Part of a small language model's weights.
Size: width 320, MLP 1280 GELU, 33M parameters.
Architecture: learned and rotary positions, tied embeddings.
Training: a variant of Adam for these matrices, 900M tokens.
MLP neurons of a small language model. Each row is named by its layer, matrix (down: output weights) and neuron, and shows model dimensions 0-159. Each number is 500 + 25 x the weight over its row's rms, rounded and kept within 0 to 999. Numbers have three digits each.
A block is one neuron, or neurons of one layer that tend to fire together. Before each block is what it responds to, as a language model described it from the Wikipedia text at the highest values.

Description: Mostly "the" right after copulas or "as" (was the head coach, is the legislative body), also "on" inside honour/Honor and table-separator dashes.
L4.down306:528521483493538519521510492476490527520519509506492506503549470487544537497479494514436478543463518527477499522489481489497509550512460475527477482493517503489494476464532517525492474531484527466487508485486487481470458522526501518494457517502569460506458460473500497484516476508486512503524526503523512503516500511551526486418538493518464510454496429490515520502507524477523512511506490546491461468493467526505527454511484503471500543496508498489503518464488488519506540500513499
L4.down359:547530482507475478449436524507471491467500526517409522519475484489480501476461501492472501517448479502493524523466471491530536542481527464530518471549471457494542481483518481528516516492511511529477435516513514489490487551476514518485479514509525492511489512552489526508490505539493473509489470508500530529489447493491487513437490475468542513505490489492484499453500520541518462487483537495503543485538428514540475490507510553489487499526455537496543496514527494502523529519517498
L4.down496:540519553486531491529504495524489543492478475474468539465480467488421482494532487490508507527520491464476531535478498446509512485481493521543465478490507407528495484478475508505550484496492476521513500526523546468515525501492554522535506491511490509532503511478465523475531457485498500492481484531477564528501522494521526504481559498509492514506491499495492531491520493503515493531474500514489465517503485507493511502513548544479497524485518532535497493509553521486520461513486481
L4.down571:527479501496451503469488544511474463503496507446461515471474462462484498538467482495543498526527495515487512545468526485502483517494462520543514469511537519510498512449524514530488472511461479498522524465510490498486488530523543527488503497508504504468517518534518526541522539447490521515494441487497514513515515519547478475470532496576488478457477506541498524483518506511500524500499525522520505498518511494491486512526519505487511529512533550426508502512506497522536471449500508

Description: Final subword pieces completing nouns for people or agents, e.g. visit|or, candid|ate, arrange|r, scient|ist, contra|ctor, often before plural -s.
L14.down677:508472483512535527503496527509444464536466470494478514526507480538472565512519522488488519499521492532540533499534537506453470496504515498494511515486502459517483451507521510497488485473542528525497515496515539465524475498458486544505509504481530509471529468545487514495496504496511518491506533490460492513483480464478506471492490515466485521518460483485494490481487490559530481474464488487479501488582480465512495520517482507526523489443497481492493504488519496515482451571446523

Description: Periods after single-letter name initials or abbreviations (H. Asquith, John M. Devine, St., Rev.), and endings of person and role nouns (wrestler, client, Minister).
L16.down68:455523504473507493529518508469468512485510500418530484497497536492497481481504469504510512509513522519461462493482459517538489521496484483506482445491441508492482481483513496484499537458526532479535478477524490439489514482474511457504476520521481511491491495504509441490478491464530485506514498505473536452513520541534494497489546535481506508498514448509495484527514477487472521496489495510548457530534507510506501486503487493496472570516518499503525451485543455504468468535520521
L16.down188:497450481456495531534488507545493503513524471499514519532493522549510501511531492502491495488500489490475515524502484527519518440531479488477471496532489471506525531483484558543458466474495532481449513471481510524498541481508459509480499462495508474521486481508499451475519506465503470497485445515465479500501493493539534515463504487526522454513492488516507463537531492514488530517524485518544488520466528522519495477531451507541492490529494538494550510461509518472528469505459478
L16.down201:446543509500522506506535541527494429476505493485467464509506548488464517515498507503552508478501523535495494450537482454512526514484522500497486509522525508520501504496518559511552493497470471497501482482495522483473476520492460508503445523500494490469437460530478539501536503480515478511472549472488521480483456505496524519491534508502535516534511487471490548468495540486480456515445456533481482491478479477549511467512503468525510445511514427478519455500556515536523482509536522
L16.down535:515513537487532526473483537496488517528526460485489459500504527500488482485491488504458476495542501507519501479481475481504532489459481530513528523514512514557502510500489486508469444509487503512450520433482477531513471514482493509496494500452501489482537482493495490478531505527489487481487481516497481524535537522518539524471469492495499454505452532482506506487510538481495544461459498493483512500526514498502482549472476498522497536485530517555508502517512540513497473476515493
L16.down536:519514490519457506483492525526526524481497501469497524521473516542522507458463519462477505542528532501472528512469513487535530457504513528568449460520505535480477530457489474511514509471491533476463529523465514541470502517468499494537495530495515463522451485474475510495500482458537476503495455519480487506516507525497515527527488493511465432504463505483482524510515502485483519476479526532543491514478463486494460489463501503512508438537520549485532503506513470517536459494472469
L16.down552:501494498477524546449476526505523564489453466478521493507510512493495510520457460511532519491470500500524444513469481503472506457521461480474489515494491512497543496502478475521523482517484498511506510528504494520496476514494454556481537478465478466536486531512487458508547547526503457494534500482459465492545509493499482502472519465515487498498479544498480465508483522458504493479502521489532516491519487479523483494492502492465532482545461499464513463498500491496525501511526526
L16.down666:500459466475494481483511511467487553517484489508490488562527533494528529484506501474536478550524506558494496499509507487493531498480541501453480467496479538481506512509438481510488502524436501527525473484490515478475502519455453454461491503457529477480544482509483461518475538537514503507463490528511462511465472466533507454509499472471498471472508492465462469523517507496492506519529489497545501516519525513501525501542463489517505530506510480455528522504475514502544520521509490
L16.down720:525577486459487454478462489491454467465524503505490497487489516485481495486498485475492454493448526503479492533515498517520520502492491512492521477506504450524516494516482528519493527470494521511487472499526539506521485542509488531543502499489537456474517474475514487529491506491544510461508489526516523490462461486526501465531546462489494507484509481495453510492515459513511502502517492475520506465554455529474511513509532507497504539525489507463521491514474521475485489535497498
L16.down724:524500525499507456475514505515474509535454466473447486445473512489483458477488477502513484519570568513459479515488475467487532483526494491477515486490482531476477451513544509553477543482495478479507514521537484509486522534510497502518507496514506492502549494474473519487515455542496457482452477477527490528471519500515510476538489489479527490514529523465504515527486465502490478514510533484473497501515525508511524472529509511513521516481519464505525494469512485460513479513517503
L16.down867:489520491469502491528521524500515583496493501500543540496557494516462499490490500499520557525522504515519477506536488454523508485506481495523463488505502490464494503508523487527543495517499490490532471500502486503466502495470494542543481542515487494484481489462445466465477531456504477499514514470512464456510509507470480493506542487529508443501489550536470505507491515510518520474470475497487512483559509512492493465518481535507501511535530491497505488479480501485514470506486520
L16.down916:550473540517492503531482485521428469527508477503489480531426533512472513479455497516527472494484496491479504505499474531544431534509524490496509437545505517533509498524525500459503486502526517501520475503533517462508523518481508528476481516546533489519537481472474502523503533498537435501503522503487497496498511528538503499496490516459502532497487537502519485510523513476456480487480507435526487473504523485512476496507534461498464480497473495505449531495517492499522482517494520
L16.down918:526520494486490525476517452503499480524490511532512503440484525521484475473496519479453476512502461494442530503452466471548512454507508503507528520494488538491497514532456525486467472519488486505503510513521469494532451527532537536503470486472469494521507506514532507495495500522488552525498490516516488494475489492487527494525447450542507470492508505532555524524472578482495516510522514536457557439485504517484482509503513497500487504518483487480535476543511494487536501496527480
L16.down955:506552534536523508510532493501502492530501510512525555510498481528502535505524537513507457468507474534489518526537480473480489503427497501501529487484534548489521450489495510499495515471507513498558523525519486504498552545511483494475485476469465476496508471459460514503506464496512453484547521525495529519473511474513487483512488514513499466507491480521476492478500485532517528513537464496525497472516506537534479531468509520508440487511493503505478491538494492534477449545504442
L16.down977:507554483541478474521513518508526502548482477505513510542534540541495463507470526487493518495492498501485509532536464462479507493505475514514480477501508448554500517510533503500512512487461510487459473501485459476466505525488518530528515516487463538510511508479484495492497534446522472499489501496535462488490510538542459500510509506542529454486523489489531488443477458478524508536483547489482463499492477457511442522500434518504482467495476522481462498520474462500450517509511519
L16.down1041:464440506515489514494489465498549514467477473515447506526499516458513524506494495518520483477491496522480481541515497518496489490540518510559490490462498465535531493517486513495545513495507486493510539474426537529505525534484532523490502469498528501473530482501479520498483517426510529507484515496528507534535514548513488557516484479516488483510483462461501474494484475514497515492525488463515550497519505485470545454535542526465479497507558524506462504513489511489458467500479536
L16.down1248:520516468506510513504533540491475495506497494486502523526514477498516503518518464494485485528506532480481502525487503491485526482533479479499487471544502479503485474492466476512525469496476504476463469498474536524495490513508494537465509508481430502477506488515527482493444478461475491572492474486531544514491499469502502511528510503491539519511494506476450508515505449573508523491486464484491558504552454511502512479476464476564498490521562521498521480502484474495557481494459511

Description: Mostly "the" after a copula or preposition in biographies, opening a role or rank ("was the son", "making him the first"); also mid-word hyphens and word pieces ("Wei-kuo", "ex-girlfriend", "Mi-d-dlesex").
L16.down18:490476484535533541489521524512493435522481509448502491461522452513512522448478499543474536517487486468514498543506488513520545533490501518477455499532470533473471478514498519506499475509555481496485529489494474509504506522509504505502497478524481456515489515544468466518489491521480503518498488549463479492500522519465513486546508472504505543498487499494515532527503476491470498470521485540502477449513526495460541483482458573476535492507513515470516461522488500497504521469486481
L16.down104:533486484519533493552488486517473517515486473480479514493480508500491460477505510512506474476469496480505516427451488500529498516471548451517541527469513504488502468557470471517508529444471503534462552498490444504541468518498485473532505444493495522506502467519506499507480536519483500491480536555507479532489501525500533491477498531497470524518473542485463529490462514523507536481483543507471472544500470488493506543531488461506507520499505483500507514510512548552460511494501479
L16.down108:515505531442458469538510526473503506478510517467480497498547492531497520485448495504500500499508523464533458489478552460479504453507489519482521506483486474455478473484515518508521459496494518448459528470503471492501502479461509475499527516506483490511513532465527494516482494489511539519495493519470501484477518495517499473548502474519510462491493521500490496473461506500499505484491504538497533510522508479546512523533508523472507473526527487496506508543508517502477474469547524
L16.down213:514500523486506505474443547461505470506487467518486559515509499483502471538478489521470501463487499479501486530522513525523478515508482461533501494514494476473534516466497485513465519522503522468490448546506496534488514563448496490506484482550525522515484455501507492498465520470524533532485522518487452502474496583491498501551513521561504486538524518490481482475514486532458513490443472489439551523511492550515481472495484506493523521502532511542495459460500458494511490521507498
L16.down256:501492483482479523484511533511477496487459500455506508500484488514475567512502496497509483549484511478499514495510540533501527485512500525501457493507465522516457480486464489472499504495506480506509464485517509507460498514501453462459554506468466543462487537493517488514479479567513477520532492471483452513511521497480506474530463523461544514432474523520497504518479485530519475505494509487535465466508495499468521501506475551541513507491508542508515480512501488470512524511456482
L16.down315:531493498465509492508514483502442490465502488519483552527494475458498543528491476506469474531520510463531482493505528499494514534520503514480516499481507455478486489525498555479481474473521532478484506460525513509478492469525496536486494479492481505531487494471551492512519495497485525533521479486456493524485517476516533467552497495550544517494482547464508519523526489522469513478503522490475480455534565484491446544525471511524493488502526527451518478516546482458483549513465505
L16.down325:519504549472545536507466496511515531460517523490465491481485484494512515497516474513491503476540488470511530454489507525513510490517466482502503452501528452442524500521483477434511498461541494506463574538498477542504489488526501500510508519514500485502510472507510470547536473503513517520494538449484460493498490511479448438493493471492473538512513498509501484517503512463480473507485480513539512521517472485546543500481474505535559472471512523478509540488530480496459524512492471
L16.down556:484468471530529534510508504522486441494457489508489505481468500517498502515535518464468509496506523459510511513563551478479502499506519515529510520488500554513533511516546505479519521523505511498574521496470509496518471536500490467456504490508485482497496441488502501513472518492426452513487516486515515523428495504518479484529530490480537498493519476530500501483514517505491501503508570481534529466493466512493505494517446511526509507504527481420533499478494484523482484499503528
L16.down651:509530494471477480464480497506488533533470509505519505509508449530505513501491543481477480488486530488505503517529508532465518508492492520505500474515500485497514497524527531524502511454470485552535506455502505484476467502499496512474464527527516522508467478486488558517524501489522486524503453551488502533463521477482524479498554502508493542476500512470514515496515464512503488471503441515513500506509534560489485446531489479500461521455506478475504525495523539457471502480530501
L16.down673:517494454493476462477476491492493488542500492465465494493505557531491515473477497506497484564522493525496503473506473555464506554513475503551497479534513511468536540518501480472458503479518491535495522510518499468486462472501524503491512490483508469511469486498483506501529465535475477499464500474463478537518499504473540480485501502523527511499495480459540498509504464547492460535516494514517508539539544521498535521497475525485466542480451470531541493472505506522440481467508479
L16.down679:491441498501465529474514488486522521549506517508479499462466530537467484513460443508415521499536481507519490460501479501526523483484496493452530496491498440485526541538471473515459496537501500549510500493500517507536492469497527458505510549480506531498496476493484489481485537529484477503522433509498481500480499487501512496473471494469512467527499493516502500505464486531469517540510520498522503510494491540509508524467500522482523491526518470446540533514503518520483461509488537
L16.down684:491511528507498492508501508503465548505497515506484534512500517468473545506499489472527485489505506538501525501481527455470541480476497536446559514500511503474510489486476499550497473466461485486495494494493493510489467480505481445529447536497473522504535503513502512502518538481453560437492486515470497532485517491513480483528491559479518547515497495497506490523510477528494512465507505526532488505507470487471463529456481522512539501488505490507542485487455522484537517487494494
L16.down697:484478519513512493516489535525499443496499495466505536521506473522500454491480497497490505494510503519473519522462543493495485501555447469509540479519539480500471533491505478625493473489536491499579502515507506472493561537457491496489476504497487501499489465530507510544505494448516488528494497514561500542504478507478508520487497485553503411517480495488486529487497487494496558491477518539475512532502516491505538506468483476474501472496494513496517502493473525544490488523487520
L16.down930:487503456526459483493464449535494495484510491473498514499509483509494488500492493512501475474525513513530526521511517534540464533516466540503486449502536533478492502518481550510519490498516535505523503468507504499509559542480519465470527449490520515474522522481499535476465477464481512508478517547495503513482461518504511454491546526571474488510445510470444494439519493493492497485487502538441506494484485493544508505491508492488529512486506494521485496470522524509520547541495508
L16.down960:510503481502505521491492520513452497452497449513486499503459482474468464514504445531519486520522522467511496459476460449530507510482503530497477527495488508529466534500526506489482559576511488518482495478469481453520494496491569498516529470519466478472503516527522482467507506472505512482508483479489506522491501483520539491497464463500484503499519516487492508487509489531452499478526496556511494517498481508512515507481495506471456561467520532517506455483447562505513546478492528
L16.down1100:501509519487521495481514498480504495496490505527499537527487482485525494537451438531467519514449476470504495488479533506506511516457493522517499468449516452523484543481456504533497515507532451491497484516529494501489488506525477468504475503482458485490463452489507483527513477457513475478504441487512528491537497519496507488540473484522510440515469475488472467521500497477526555500484545504496484505501521474513516522538475462473484489541527510506502517478520525489512503490524509

Description: Word pieces partway through a split word (rece-s-sion, f-la-ws, ty-p-ing), plus periods after name initials (C., J.), compound hyphens (Mid-Twentieth) and heading markers.
L4.down310:525511503460542515518536511494500472518530472536530513533487481468518497552513469477484489496440516520497467541488533498514507500533457495529501527505512485483486472429510472510511479510484473488470508512534501531498468488495477522516494506544505490523517462484480483524518504505465518492538509551476470477498501481499507468490507491548512461459481512524506519511493515484510500474532452511511499488492520539470522476482499488491481475490510504503460485488521510514481463502480540
L4.down371:513488468522551500503523491523499485479504521518510498485482469517469477487497481470535487485523511493513489503462507476528522469517463502501481463515442483510455472498515468460513522477499486525538466497489514513503475511504515500510474495487469491482497454460536518507476467532508494538512487488499489477506514512495548489500495458519507484503496536537473506476467504490490498458511483494502493526517494508483502473508496485481487484555545479487469476538488515527498523489472493
L4.down621:505472471514536501503537478513497454502493498500526517474491487507498489525529473456504448479524502524477514474460509516517551462496463501484503479518449483494487485470519478469496513457478503533521465480523482474483495513485494503495480508504460506490508494478542492500480495483515492523491450484516498488480489489503497522519505474526514494477466542534500537501501479488510499469478461506509534520528468517479500507498482480482474493539556522482427512549512485502492517499472481
L4.down629:530465506506537495497531514489489486531503481485518484488523484504474489491492502508446456465544524481544533485497512457547558474491490472530485466505429523499516468516489510492494539485491486509534478502482485476481474514499518525513479486483519509502483483532547520521533516517508498540450486519481456483466501507463548522558508437506537508494523522524518525508508483486497512501480501481494524510500482497503533487541470491497503492494502497482480470513476479465517497523496503

Description: Word-internal subword pieces inside non-English proper names, mostly Japanese personal and place names, such as Yu-ko, Hi-ro-yuki, Tok-y-o, Zhu-k-ov, Chan-o-cha.
L14.down479:495543444491491470494482509511523532508541509505489536505514483496499515499455484497518496487529501513433527533455521442505541496548509528499508536499484538470461545469433487493491480517506453478476480477466492449514494516534499503476472520479482502458517550479520484484498481505438479503487482506444475490466491492477511479516511534525515503495535516464512482494543531486506516474527522513520504541492502521561540476457500466476516500477479525500509510466478526504545491532490541